Part of a small language model's weights.
Size: 14 layers, vocabulary 4464, 9.84M parameters.
Architecture: rotary positions, untied embeddings.
Training: a variant of Muon for these matrices, 308M tokens, 4706 steps.
MLP neurons of a small language model. Each row is named by its layer, matrix (gate and up: input weights) and neuron, and shows model dimensions 16-143. Each number is 50 + 12 x the weight over its row's rms, rounded and kept within 0 to 99. A neuron's up and down rows have the sign that makes its largest values positive.
Before each neuron's rows, "fires after" lists the tokens most often just before its 100 highest values on Wikipedia text that the model never trained on.

fires after: " c", " o", " sy", " f", " C", " p"
L8.gate69:44 48 58 52 56 77 29 56 40 49 31 70 47 48 73 37 65 44 69 21 64 24 59 49 48 49 50 63 58 62 44 48 55 60 66 50 41 53 61 38 43 62 44 32 51 60 59 42 59 38 49 19 39 69 54 66 50 53 69 53 37 37 46 48 44 28 30 56 48 50 51 79 49 65 36 58 58 38 44 48 62 38 56 40 75 43 48 74 53 46 46 51 61 69 43 70 54 48 66 37 48 48 44 59 54 63 55 53 64 47 47 39 36 38 35 55 70 49 34 48 54 63 66 31 54 36 57 49
L8.up69:31 66 45 40 69 47 34 45 60 35 49 72 46 31 41 32 59 60 47 33 34 49 49 42 62 57 63 59 27 66 42 51 56 52 47 44 44 45 65 41 57 44 81 51 37 67 48 58 45 68 42 41 39 63 54 47 29 59 60 48 72 29 52 41 58 54 60 49 44 32 49 53 57 41 38 48 19 61 45 58 61 43 41 41 51 39 61 48 64 54 60 75 31 43 54 58 31 42 53 72 33 47 41 24 69 69 58 58 40 54 54 19 37 55 44 37 64 74 45 73 37 50 43 57 43 68 36 34

fires after: " c", "C", " ar", "==", " C", "-c"
L6.gate474:38 46 47 40 39 51 53 62 51 35 24 34 42 54 28 57 61 36 47 25 50 46 46 51 52 66 57 68 64 53 64 61 31 55 52 48 41 42 34 48 46 66 52 43 33 50 50 48 55 56 55 33 47 52 43 51 48 59 50 52 24 46 33 73 36 39 42 63 61 40 41 69 39 46 42 49 43 45 52 48 55 41 61 47 53 44 48 48 49 55 64 63 58 54 32 62 73 77 54 47 52 37 60 22 62 52 53 65 34 68 25 54 46 47 51 65 64 47 46 73 63 49 52 76 53 55 41 38
L6.up474:71 56 50 36 46 39 61 66 54 61 42 49 49 50 56 36 41 64 48 49 35 28 57 42 51 67 51 36 40 30 51 72 51 63 48 54 50 67 56 52 48 63 61 45 46 36 67 28 52 52 46 41 42 45 60 55 56 38 60 71 57 29 60 52 63 62 43 43 65 45 43 42 53 29 60 48 40 33 11 52 50 40 34 42 61 45 56 79 50 64 61 59 55 46 41 53 58 50 49 47 32 52 62 42 41 59 39 47 48 58 47 33 70 47 55 49 37 30 32 33 58 32 48 64 60 57 37 62

fires after: "2", "1", "5", "4", "10", "15"
L3.gate197:54 43 59 38 69 33 46 31 67 38 48 56 49 49 48 63 49 54 48 24 61 42 29 44 43 55 58 48 28 42 37 62 34 35 39 43 22 45 50 51 32 48 57 63 44 57 48 64 60 84 62 50 58 39 34 25 43 56 52 61 53 64 41 54 65 57 32 41 58 50 64 31 55 44 31 59 41 52 62 53 50 47 62 53 45 62 40 42 52 71 30 39 73 32 42 51 44 50 56 42 38 53 52 37 41 62 69 34 33 47 53 74 64 44 45 66 60 50 32 47 42 58 66 57 33 51 52 41
L3.up197:34 52 60 44 64 42 59 39 46 52 62 74 31 40 39 42 64 42 47 45 36 56 63 59 40 46 37 50 30 43 65 57 49 63 42 46 68 55 55 27 59 34 41 46 41 54 60 55 46 65 21 43 43 33 55 53 68 59 68 52 71 46 76 61 36 46 40 57 31 59 51 48 55 53 38 39 67 55 28 70 38 27 65 42 69 14 36 33 48 62 48 40 51 65 37 46 45 84 39 53 40 44 38 68 72 31 75 35 40 38 45 55 53 50 55 47 53 48 67 46 54 41 34 55 58 53 68 49

fires after: " with", " has", " had", " have", " under"
L8.gate61:58 53 72 46 50 41 77 40 59 50 43 57 27 44 60 55 72 64 55 48 40 56 56 52 53 48 61 37 47 66 39 62 36 68 57 47 47 39 62 58 51 40 53 46 48 40 59 44 53 56 48 49 41 61 36 48 47 41 30 53 60 45 50 41 47 40 46 63 52 64 68 30 52 49 58 51 58 58 40 46 55 50 50 42 26 34 58 68 57 36 38 28 47 41 55 48 39 36 53 43 81 51 50 71 51 58 37 50 35 20 49 45 38 60 38 57 25 52 82 50 47 49 41 59 56 73 53 50
L8.up61:35 56 38 60 41 58 40 40 56 51 48 55 44 42 33 61 45 49 58 54 58 33 61 54 60 44 50 67 37 55 43 46 39 61 37 52 45 59 63 23 50 46 66 58 44 35 53 35 54 37 37 34 46 48 54 58 64 37 38 35 43 27 23 50 44 66 51 42 35 29 33 37 43 71 34 41 40 33 42 36 58 45 65 32 54 66 61 25 55 55 36 46 49 70 38 33 52 64 77 33 68 43 52 36 31 40 53 47 42 49 44 66 49 61 44 39 73 43 73 56 53 39 39 47 46 63 46 50

fires after: " \"", " (", " un", ".\n\n", "\n"
L4.gate167:41 46 56 55 44 36 40 25 49 58 49 63 56 44 61 29 42 48 23 60 50 58 48 47 37 41 62 52 45 52 18 49 23 19 40 67 52 71 41 58 72 61 60 60 61 40 38 67 48 61 60 53 62 63 51 67 44 32 37 49 68 58 71 48 37 43 63 56 50 48 41 46 57 53 35 41 43 58 58 51 44 66 69 27 56 54 52 43 39 57 47 31 70 64 59 53 34 65 54 68 36 67 37 44 73 54 56 53 50 48 53 37 30 53 58 51 45 36 34 44 35 65 52 65 60 65 43 63
L4.up167:36 58 77 25 47 44 51 52 49 51 41 61 61 48 50 34 45 44 60 41 67 55 38 40 40 49 65 48 47 44 44 64 51 37 61 64 40 50 30 42 34 51 42 37 75 33 48 68 51 52 63 60 40 41 35 58 52 36 33 45 60 52 80 62 51 42 48 30 48 31 22 50 52 54 45 35 36 59 44 34 56 49 30 51 64 70 56 36 41 57 54 32 44 34 67 46 44 65 31 36 42 40 34 44 62 52 67 44 56 44 44 57 46 70 41 54 47 50 29 39 57 42 36 62 53 47 59 59

fires after: " ", "j", "á", "\n"
L3.gate61:58 43 43 60 48 57 62 34 44 58 66 55 90 46 58 48 39 42 43 53 57 52 73 46 36 69 63 48 70 50 47 58 54 66 58 45 73 36 42 51 49 62 46 57 60 51 57 57 59 43 52 30 51 26 60 55 43 52 49 61 83 59 30 45 45 53 54 47 41 74 35 55 54 56 47 50 60 43 43 85 50 74 52 53 62 42 57 48 49 58 46 45 53 63 71 71 61 42 73 29 30 78 48 57 40 52 34 45 60 47 51 82 51 59 30 37 58 41 61 50 55 72 70 80 58 55 48 74
L3.up61:59 70 63 65 57 39 46 34 55 37 64 46 59 43 28 54 55 35 69 58 71 31 33 59 36 85 47 49 48 46 33 43 68 48 52 49 73 34 41 32 49 47 88 55 32 41 54 44 33 56 53 53 32 44 31 41 45 60 44 54 55 51 38 41 60 51 86 35 55 77 59 43 41 41 46 56 54 59 53 64 39 49 32 40 64 51 47 37 69 43 67 66 55 39 55 43 61 49 57 56 51 41 44 65 51 49 30 40 53 50 54 60 37 66 47 44 55 52 32 48 27 57 61 61 44 57 54 61

fires after: " |", " /", "1", "2", " S", "."
L10.gate484:52 63 42 49 50 52 55 42 48 63 62 45 70 49 50 57 31 77 67 65 53 57 52 41 45 50 47 37 53 58 50 51 20 48 41 53 70 55 72 37 71 59 57 60 46 36 27 55 29 64 54 47 51 58 40 48 30 78 45 81 51 61 55 61 43 41 51 56 51 63 40 46 34 54 69 43 65 55 24 39 56 38 44 63 44 36 31 45 34 60 44 50 51 50 54 69 63 43 26 32 39 55 29 52 45 56 55 60 58 47 67 69 52 54 50 46 63 58 55 64 50 37 49 59 37 68 48 64
L10.up484:49 43 53 42 45 50 62 52 40 48 35 46 56 39 59 41 49 51 46 11 38 42 70 67 57 47 48 60 50 50 67 59 48 43 53 30 46 59 57 47 51 78 61 56 28 53 54 28 33 64 53 40 54 50 49 55 70 56 76 59 65 43 53 55 62 75 60 28 53 49 48 54 21 43 61 49 30 51 25 38 53 41 46 42 45 53 43 38 61 62 48 41 71 80 41 33 28 56 45 57 39 36 47 35 37 32 70 62 54 65 17 71 73 48 45 43 59 24 43 48 51 46 55 47 59 35 51 60

fires after: " Z", " M", " H", " the", " Ch", "isc"
L4.gate430:42 48 36 76 46 48 63 48 47 38 66 69 58 43 58 28 52 39 39 71 54 42 48 59 56 45 26 59 41 57 53 50 18 40 67 49 74 49 58 35 37 74 54 64 67 48 53 64 66 51 39 42 61 45 51 53 67 38 48 49 37 45 63 57 56 49 69 55 53 49 39 38 30 32 42 70 35 59 62 46 62 53 42 70 58 76 42 42 59 82 29 52 53 51 43 53 58 31 36 58 44 33 47 66 39 32 58 28 50 38 50 48 54 55 38 75 56 49 44 35 48 49 61 50 61 35 44 61
L4.up430:21 63 63 53 58 67 41 34 42 45 55 54 56 55 61 47 55 36 45 49 49 61 51 34 53 56 44 58 36 45 43 52 45 33 53 61 54 66 51 53 43 58 63 69 57 64 57 71 38 49 32 47 56 38 56 36 50 45 56 52 50 52 50 38 47 38 46 43 46 64 55 55 42 53 47 55 29 56 56 47 58 67 30 40 52 41 30 56 54 73 27 38 55 60 52 56 35 35 49 53 36 38 58 45 48 39 58 65 68 38 56 49 39 28 15 47 47 59 55 61 43 61 68 22 69 45 27 34

fires after: " |", "1", " ent", " (", "2", "3"
L4.gate195:53 72 53 42 48 49 26 43 69 56 37 35 47 66 33 52 74 55 42 28 65 56 41 57 30 56 26 46 60 34 71 56 61 40 53 66 51 50 55 48 49 47 57 40 49 30 50 67 60 45 56 48 53 33 36 29 58 76 49 41 73 77 24 67 32 65 39 61 48 51 75 51 56 45 58 48 46 33 62 47 35 31 49 38 37 57 67 33 56 57 26 51 53 25 41 63 46 71 46 54 51 51 47 67 45 36 39 57 51 57 52 47 41 48 29 37 44 29 59 64 37 53 55 47 37 32 47 31
L4.up195:66 98 76 45 63 50 49 49 68 51 57 47 40 47 33 59 46 60 46 46 43 70 51 56 51 41 43 65 42 56 53 57 47 28 61 68 53 63 47 43 60 33 65 57 51 56 45 47 66 59 47 60 72 38 39 34 51 52 68 52 67 42 67 69 38 44 47 51 51 78 70 55 56 33 37 32 49 50 61 39 46 36 45 54 53 43 38 66 61 51 59 57 29 64 35 67 58 40 25 54 65 47 56 65 45 41 64 43 44 73 43 48 38 19 35 40 55 63 44 66 43 56 52 59 35 30 43 35

fires after: ",", " ch", " that", ":"
L7.gate464:68 52 33 39 47 36 63 67 74 45 39 57 63 52 43 37 38 72 53 56 58 39 57 49 53 52 62 60 53 25 62 64 45 49 62 44 54 44 48 40 25 64 65 45 26 47 63 47 47 33 64 53 59 53 70 43 58 32 56 29 40 47 54 45 56 33 57 57 39 65 57 63 35 57 53 37 76 62 56 28 48 56 74 54 38 21 32 67 52 39 47 38 61 64 51 23 52 34 33 67 52 40 24 41 55 51 11 66 57 39 48 41 35 51 47 48 49 69 62 52 38 58 55 51 49 71 63 40
L7.up464:44 60 58 41 37 63 69 62 43 64 52 27 60 50 26 59 52 46 75 59 40 44 56 22 73 42 37 48 53 45 66 55 40 38 65 65 41 49 44 51 80 66 54 37 55 37 53 37 42 54 54 32 41 67 66 56 53 45 51 39 68 62 42 50 38 40 66 68 61 43 69 45 44 48 55 57 59 53 61 47 54 26 51 57 51 45 36 67 60 44 52 53 52 37 66 68 45 54 60 62 67 57 49 47 41 49 51 64 48 24 47 70 39 70 44 45 59 58 26 45 70 52 73 58 50 56 45 76

fires after: " the", "201", " long", "igg", " his"
L8.gate82:61 25 49 46 26 35 73 37 36 53 72 63 44 35 57 51 42 35 59 50 26 50 48 58 40 31 36 59 67 51 63 55 51 38 72 65 39 34 66 40 65 56 40 43 70 45 64 52 58 51 46 62 59 46 49 37 60 52 60 21 37 49 33 50 58 30 37 53 21 61 45 54 47 44 46 38 58 30 33 53 60 33 61 68 54 69 57 47 43 38 50 48 66 46 28 40 50 53 28 55 52 53 48 56 47 58 37 46 81 51 45 58 65 54 58 29 67 49 40 46 27 35 51 61 39 51 31 40
L8.up82:53 50 55 48 48 70 73 47 55 37 77 59 54 38 25 47 56 36 64 36 41 59 82 66 49 40 72 34 49 55 61 61 45 47 50 43 61 58 39 42 76 51 42 49 43 54 52 47 54 59 47 55 49 47 41 74 57 59 67 27 51 47 62 46 41 64 49 65 62 48 50 42 50 35 45 51 58 68 71 49 49 52 49 55 66 37 38 62 37 55 43 30 43 44 49 57 40 59 68 57 64 41 68 59 62 76 86 52 56 66 65 49 51 41 43 30 32 71 48 46 66 49 45 56 69 52 53 44

fires after: " G", " K", " O", " F", " P", " D"
L4.gate18:65 59 49 38 46 68 58 49 45 69 38 44 23 34 65 53 47 63 37 57 68 65 42 49 48 42 60 62 56 52 74 45 59 29 66 49 22 67 84 57 36 49 49 68 53 86 46 37 47 50 50 59 49 66 46 45 45 59 54 43 38 53 60 53 44 21 44 49 46 43 43 46 36 77 43 47 57 53 33 42 54 32 40 52 63 57 40 35 28 50 48 44 45 55 51 65 44 27 29 44 56 37 73 73 45 50 42 55 52 49 44 52 31 65 65 62 64 38 67 58 62 47 56 29 56 38 42 48
L4.up18:37 64 48 53 77 50 62 30 54 37 57 35 37 37 50 55 50 58 64 49 39 43 67 36 66 58 70 45 58 63 49 33 65 54 40 52 58 37 52 56 47 56 71 30 58 64 24 43 39 49 44 40 45 61 51 62 49 69 44 60 45 48 48 58 50 49 45 57 49 25 40 64 49 49 65 40 51 35 42 45 38 71 55 60 54 33 42 52 37 65 37 53 40 36 68 47 52 35 34 41 50 45 41 29 36 50 54 35 70 28 57 61 53 43 48 50 67 72 62 61 29 61 40 38 59 68 42 60

fires after: "==", " B", "===", " ro", "ro"
L6.gate482:54 52 49 77 46 58 70 64 44 72 47 44 29 56 64 60 60 32 39 57 48 50 36 36 57 56 64 24 48 35 48 46 50 72 56 41 60 43 61 50 63 54 46 37 63 52 34 47 38 44 65 54 45 38 54 45 40 53 66 49 58 58 43 42 56 40 41 64 41 46 43 64 60 58 51 68 53 58 41 46 51 40 52 34 64 54 63 58 63 70 47 51 74 53 35 56 56 56 83 53 26 52 56 49 46 39 57 75 51 13 58 64 60 55 55 55 32 56 55 35 37 34 33 62 81 32 52 49
L6.up482:52 59 51 37 54 58 56 40 43 68 32 65 41 64 63 42 53 67 58 48 44 39 70 58 33 66 78 50 49 47 37 71 48 41 39 28 56 46 51 71 64 60 51 42 58 36 44 44 28 57 51 54 66 42 69 40 34 36 63 66 64 36 55 43 43 53 49 59 69 48 69 45 60 58 50 32 54 79 51 32 65 43 49 54 55 48 34 68 29 39 61 57 38 66 51 42 36 49 53 61 47 38 57 53 50 54 54 45 54 48 57 56 40 34 60 60 52 57 57 67 65 50 59 64 46 58 34 31

fires after: " O", " ar", " Le", " G", " N", "O"
L4.gate81:39 49 68 45 43 63 46 67 40 59 46 60 37 42 60 28 38 48 33 26 36 45 50 39 55 51 59 52 40 61 68 52 34 33 55 49 35 51 40 66 53 66 78 57 52 66 61 48 48 53 55 43 64 53 56 34 53 45 58 33 57 53 42 48 36 66 64 31 46 35 44 35 43 61 69 26 51 38 54 51 53 72 36 40 63 79 48 49 61 08 45 49 49 31 52 45 43 45 81 61 70 37 46 25 58 45 51 34 57 52 75 27 16 53 43 58 67 37 61 52 49 69 49 50 61 48 48 44
L4.up81:40 46 54 34 69 64 56 58 28 71 49 44 43 63 41 55 51 72 33 44 56 47 26 36 53 46 43 49 51 47 61 19 45 39 55 74 54 41 45 46 43 41 54 42 64 52 48 36 51 26 49 52 51 55 51 51 61 50 61 66 38 64 43 38 49 49 61 23 44 31 30 68 31 39 37 34 55 57 42 61 50 63 50 61 43 38 48 71 47 54 56 44 31 47 62 63 37 55 58 52 42 50 44 73 79 67 46 38 52 40 36 74 39 34 43 48 65 63 76 61 56 46 64 52 70 52 57 55

fires after: ",", " that", " when", " where"
L2.gate367:57 51 39 43 28 56 58 32 49 38 51 38 68 52 41 66 69 36 46 58 23 48 47 52 47 49 44 53 66 43 28 59 58 45 25 47 44 53 57 62 55 32 52 65 53 34 54 69 40 48 63 52 61 55 46 42 48 46 62 46 55 56 46 43 29 33 64 67 59 59 41 39 48 43 43 80 50 54 39 61 46 57 55 49 45 59 56 64 45 47 66 68 66 54 35 38 77 45 66 52 53 60 57 42 41 58 51 68 30 67 34 36 59 63 54 51 41 28 65 60 52 54 47 61 51 82 52 44
L2.up367:51 45 34 46 45 46 42 41 35 28 91 52 35 55 37 31 65 42 65 57 58 58 41 41 62 37 32 12 55 51 56 37 47 40 38 57 45 58 52 55 31 51 71 41 53 44 59 58 46 15 48 41 36 42 55 60 54 66 42 31 66 30 68 55 48 31 55 52 53 43 53 62 50 56 60 66 45 49 51 55 57 62 54 58 36 67 33 53 44 36 39 65 49 30 52 58 42 65 43 41 52 47 57 42 37 47 40 61 53 48 61 56 24 24 49 45 38 56 16 45 46 42 37 53 54 28 56 50

fires after: " |", " "
L10.gate267:50 30 30 63 64 33 56 47 47 52 37 46 51 45 49 66 41 58 33 39 37 45 37 40 45 52 40 65 57 52 85 41 52 79 58 48 49 56 77 62 53 44 61 82 49 52 52 58 38 58 34 54 34 50 65 36 62 63 71 60 22 40 58 63 49 47 54 62 43 54 42 46 57 39 38 38 32 58 37 43 46 69 47 44 66 50 44 57 66 56 50 64 46 46 34 63 41 41 53 45 38 54 46 67 56 36 50 35 71 46 35 58 39 39 53 51 75 46 40 40 52 29 44 52 57 64 54 59
L10.up267:66 33 53 54 50 62 41 49 66 62 55 54 68 44 63 52 40 38 46 39 50 49 47 37 45 44 46 44 30 52 67 45 53 57 57 61 62 39 56 62 56 47 42 67 42 45 50 58 49 37 49 25 36 32 62 57 61 67 38 44 59 32 47 74 74 47 60 60 61 49 33 28 35 64 65 51 40 42 66 60 53 55 25 41 48 46 40 58 39 48 39 28 29 65 36 39 67 49 66 40 34 54 24 53 57 49 43 58 53 55 33 59 61 56 53 36 55 38 35 71 68 26 61 65 25 55 53 47

fires after: "-", " |"
L8.gate96:55 46 39 68 54 50 45 27 58 55 60 50 41 57 45 66 33 44 42 47 38 51 44 45 42 42 38 52 60 47 64 54 58 67 49 70 48 59 57 81 26 31 58 61 47 64 32 35 31 67 52 32 43 42 43 33 73 56 61 60 79 43 44 25 57 49 44 43 48 47 55 40 58 35 72 41 42 60 41 42 44 39 25 49 58 47 62 56 39 41 53 34 54 47 62 26 58 51 72 80 47 62 50 42 53 57 59 39 40 55 57 48 48 46 65 67 54 45 76 33 29 62 55 60 53 45 60 58
L8.up96:61 12 46 54 71 51 46 54 41 61 72 36 30 39 58 53 65 70 43 43 43 69 53 46 65 44 50 51 41 67 56 72 42 40 39 45 49 60 61 86 40 51 51 58 41 45 43 62 31 49 56 50 49 37 43 31 53 42 63 58 69 38 37 63 43 60 49 60 62 45 35 38 53 39 31 46 60 56 58 39 46 44 58 56 64 53 58 52 41 44 72 43 36 39 35 65 69 53 53 69 42 43 48 36 49 49 60 57 47 66 47 50 35 41 58 53 50 47 59 57 37 58 62 75 43 59 75 39

fires after: ",", " that", ":", " ."
L7.gate33:40 70 47 44 55 41 42 53 50 43 33 51 35 64 51 42 38 69 66 51 26 46 35 54 59 54 49 40 48 57 33 36 27 47 46 20 63 41 34 41 70 37 52 46 42 50 44 37 48 35 32 62 47 41 49 40 26 18 62 57 54 68 55 37 38 35 47 48 42 42 46 41 48 57 41 56 50 36 50 28 56 42 63 51 63 37 46 68 68 38 77 61 38 59 52 45 74 61 26 39 52 40 55 39 49 54 41 45 49 46 55 34 64 67 39 39 58 53 31 46 44 54 51 53 47 71 63 62
L7.up33:42 40 57 39 57 48 66 52 53 46 61 49 54 44 50 52 57 67 75 52 68 68 46 48 48 57 46 50 45 59 38 44 52 50 42 39 38 60 45 35 60 69 69 50 61 37 46 62 36 54 70 75 64 49 42 33 58 47 69 35 56 45 26 63 70 42 49 49 70 72 49 64 52 33 51 56 61 55 60 38 53 28 47 34 37 61 83 42 51 51 57 52 57 54 58 27 43 75 29 39 61 67 60 59 62 56 33 61 59 64 35 34 51 62 46 51 21 50 48 60 52 69 44 35 56 38 16 58

fires after: "==", "==="
L6.gate534:68 70 27 48 50 46 49 41 46 63 50 56 57 62 61 40 51 41 47 40 70 54 33 30 66 73 62 64 37 49 61 66 54 55 53 40 50 55 58 50 72 70 44 46 47 24 32 48 44 59 45 27 41 31 68 48 46 34 49 66 46 49 73 59 39 65 42 40 34 40 26 48 63 48 43 36 48 49 27 43 57 52 35 27 47 48 67 61 55 40 60 42 54 40 68 58 40 64 46 56 43 37 64 27 32 53 49 47 45 67 72 41 60 53 48 58 55 60 40 38 44 45 56 34 49 38 64 48
L6.up534:53 51 33 59 16 48 39 62 37 64 55 64 45 48 40 53 70 42 77 45 56 50 56 39 50 51 67 65 54 61 54 56 38 58 44 52 44 40 45 62 70 62 34 45 48 45 56 52 41 59 59 63 47 65 26 51 46 53 35 40 45 42 65 63 40 20 43 63 55 53 48 46 75 37 64 53 59 34 20 43 38 59 46 37 58 48 54 71 52 74 39 47 28 47 54 45 48 27 72 44 48 43 53 46 50 51 39 58 44 52 59 71 33 70 73 56 43 43 59 50 80 41 68 57 37 43 52 28

fires after: " the", " a", " A", " an", " H"
L7.gate488:55 34 37 46 52 47 70 34 42 40 44 53 52 76 39 42 32 65 77 47 25 57 39 62 48 56 42 40 56 35 71 63 30 27 55 58 57 43 58 62 38 41 40 55 56 72 28 42 50 54 45 57 42 55 61 55 58 57 58 57 30 43 71 29 57 59 37 57 47 49 56 37 59 64 41 54 67 53 38 44 51 54 36 66 50 56 60 53 57 52 33 65 61 28 56 49 22 22 33 50 47 39 42 59 50 36 48 29 55 41 46 48 50 47 38 41 66 55 37 36 52 39 49 52 70 38 58 53
L7.up488:48 49 50 43 23 36 38 43 47 35 62 42 52 48 50 57 62 49 56 54 25 68 52 48 33 55 63 32 46 40 50 48 51 34 33 36 46 52 46 60 57 59 41 60 63 50 55 79 49 65 58 70 64 38 39 49 53 51 49 54 39 53 55 36 35 61 45 62 43 72 58 32 46 60 70 56 83 49 31 46 48 74 68 44 54 31 47 53 30 44 45 62 67 50 51 48 47 52 45 37 55 30 50 31 44 60 55 37 70 56 50 49 54 34 42 62 49 32 17 45 31 40 56 56 66 34 37 52

fires after: ",", "]", "2"
L3.gate21:41 44 34 28 38 55 60 42 33 43 50 70 59 43 47 82 53 39 42 61 60 39 50 46 52 73 40 60 41 37 33 30 35 60 60 55 65 44 38 46 64 59 49 63 33 45 64 56 53 35 36 61 46 55 75 59 51 51 52 51 65 40 51 47 76 38 38 61 62 59 40 36 45 51 57 47 52 51 80 41 38 55 58 53 45 60 49 61 56 64 60 44 55 56 44 19 54 44 38 64 50 74 62 46 61 50 35 37 60 48 43 70 51 76 69 64 49 26 63 53 62 60 43 42 40 63 40 38
L3.up21:46 70 55 40 37 48 57 53 48 52 54 72 48 46 50 36 39 56 54 44 61 60 52 42 57 62 57 71 60 50 37 53 45 60 58 55 46 53 34 47 60 71 30 83 56 51 59 42 51 46 49 40 59 59 49 47 45 43 55 32 40 55 65 60 70 59 53 52 54 44 30 48 68 62 68 70 73 62 58 63 46 50 51 82 67 45 40 79 60 44 55 83 60 40 25 42 72 43 24 54 56 46 57 59 43 51 54 51 47 62 44 40 41 34 28 05 54 59 49 55 46 33 45 53 28 50 50 65

fires after: ",", "ed"
L8.gate166:43 34 46 55 55 32 75 45 66 61 34 56 52 63 69 56 58 45 60 45 51 63 67 82 60 48 79 36 56 56 29 35 49 70 31 37 47 50 69 36 58 48 52 56 33 43 38 82 43 43 70 32 57 55 32 39 46 50 51 56 36 48 47 51 53 40 41 44 70 35 38 35 35 45 49 67 65 53 60 41 32 36 63 54 75 57 34 54 55 52 41 60 40 46 43 58 47 57 53 63 63 47 42 49 33 48 50 45 48 39 50 50 45 51 59 43 44 23 44 49 27 36 45 50 55 66 51 58
L8.up166:15 44 67 45 37 51 45 47 54 57 40 64 82 65 57 51 41 52 68 48 46 47 33 50 37 42 68 42 54 50 56 50 34 41 64 52 53 44 58 52 63 51 56 63 38 50 56 39 52 50 35 42 52 33 46 43 53 68 69 44 60 53 45 54 39 46 47 60 41 34 48 18 48 56 39 61 60 41 64 47 34 61 53 49 39 57 45 46 52 39 53 75 34 68 49 48 33 51 35 45 40 57 79 50 48 58 55 24 43 42 73 65 48 74 50 48 47 56 44 51 29 45 66 50 49 71 38 74

fires after: ",", " and", ";"
L7.gate117:53 43 44 53 52 44 54 38 44 57 49 52 51 50 54 43 24 66 58 42 53 59 25 71 46 35 23 54 37 22 24 45 52 61 48 45 57 61 49 41 54 66 53 51 35 43 53 50 64 59 47 47 39 52 50 43 51 45 51 47 60 61 73 21 69 64 35 36 54 58 73 40 43 75 45 43 55 47 77 45 36 40 72 43 47 45 44 72 72 44 45 52 43 36 49 51 43 53 36 56 57 58 64 61 59 63 46 41 30 32 55 47 66 35 58 57 40 45 40 37 38 52 43 30 51 53 33 63
L7.up117:42 59 57 43 41 47 66 66 55 51 36 69 58 65 47 44 60 53 38 55 49 62 43 38 62 44 58 41 54 33 60 60 57 58 57 45 41 65 52 30 72 67 51 59 62 32 48 65 72 75 37 45 40 49 58 60 48 56 79 58 42 56 31 47 43 47 62 67 49 52 47 54 42 66 55 74 66 34 49 39 60 31 59 45 57 50 64 45 57 58 60 43 42 63 53 48 59 45 30 52 77 59 75 73 40 33 62 55 58 41 32 46 66 56 53 37 53 66 57 37 51 34 81 42 58 33 29 52

fires after: " the", " his", " –", " a", " ", " The"
L2.gate242:49 41 52 41 50 64 45 49 66 66 75 25 44 50 42 58 72 50 49 61 36 40 40 52 49 69 49 50 46 50 53 42 68 63 58 64 41 29 58 37 45 50 53 42 37 46 31 43 57 64 45 56 53 53 42 46 59 65 55 41 62 53 58 40 54 60 33 63 55 62 52 55 58 35 62 38 51 54 58 42 55 19 37 09 40 48 39 48 66 49 49 44 52 45 44 25 39 63 48 40 55 33 61 68 56 60 53 56 56 41 61 44 65 65 55 35 44 56 51 19 47 44 43 52 47 48 40 63
L2.up242:53 52 37 63 49 66 45 32 62 45 53 44 54 66 30 40 48 65 49 52 49 52 44 55 40 38 50 48 51 51 39 60 60 50 66 29 69 44 58 42 55 66 40 52 38 35 51 25 41 68 53 87 41 33 29 45 44 42 37 47 56 21 71 45 58 49 42 54 49 67 45 45 19 44 46 52 38 60 39 37 39 55 30 49 48 30 42 44 42 35 34 42 70 42 38 56 38 42 57 55 61 50 53 36 49 60 49 48 56 55 65 68 51 36 57 48 61 49 72 63 47 61 55 62 62 67 62 46

fires after: ".", ".\n\n", " (", " \"", "=="
L4.gate295:45 47 64 53 39 53 42 40 52 38 72 57 33 62 34 36 50 45 41 49 56 41 57 44 34 43 52 41 43 55 37 54 28 55 48 48 59 63 51 48 45 35 44 59 44 47 36 58 61 32 83 66 62 66 35 76 32 55 44 71 37 43 47 42 59 41 59 43 37 70 45 22 51 66 40 57 53 38 37 84 56 39 71 50 36 57 52 46 40 36 48 57 51 51 43 30 52 76 43 63 47 38 53 47 39 60 55 33 54 68 43 76 32 45 69 60 51 44 49 39 60 51 53 47 53 45 62 69
L4.up295:39 31 57 52 41 37 33 45 49 28 62 40 68 50 51 40 56 36 62 56 43 59 34 43 43 50 60 57 42 52 34 63 74 54 65 48 57 73 25 42 50 53 60 38 74 53 39 43 46 61 44 46 41 39 49 51 65 44 48 88 41 31 59 57 62 68 54 47 66 46 39 32 54 71 52 48 39 49 51 40 72 39 65 56 52 50 54 39 48 42 72 43 37 50 48 52 49 38 55 54 55 48 27 27 39 58 54 44 59 72 58 42 43 58 46 42 52 51 28 38 28 47 43 50 62 37 34 56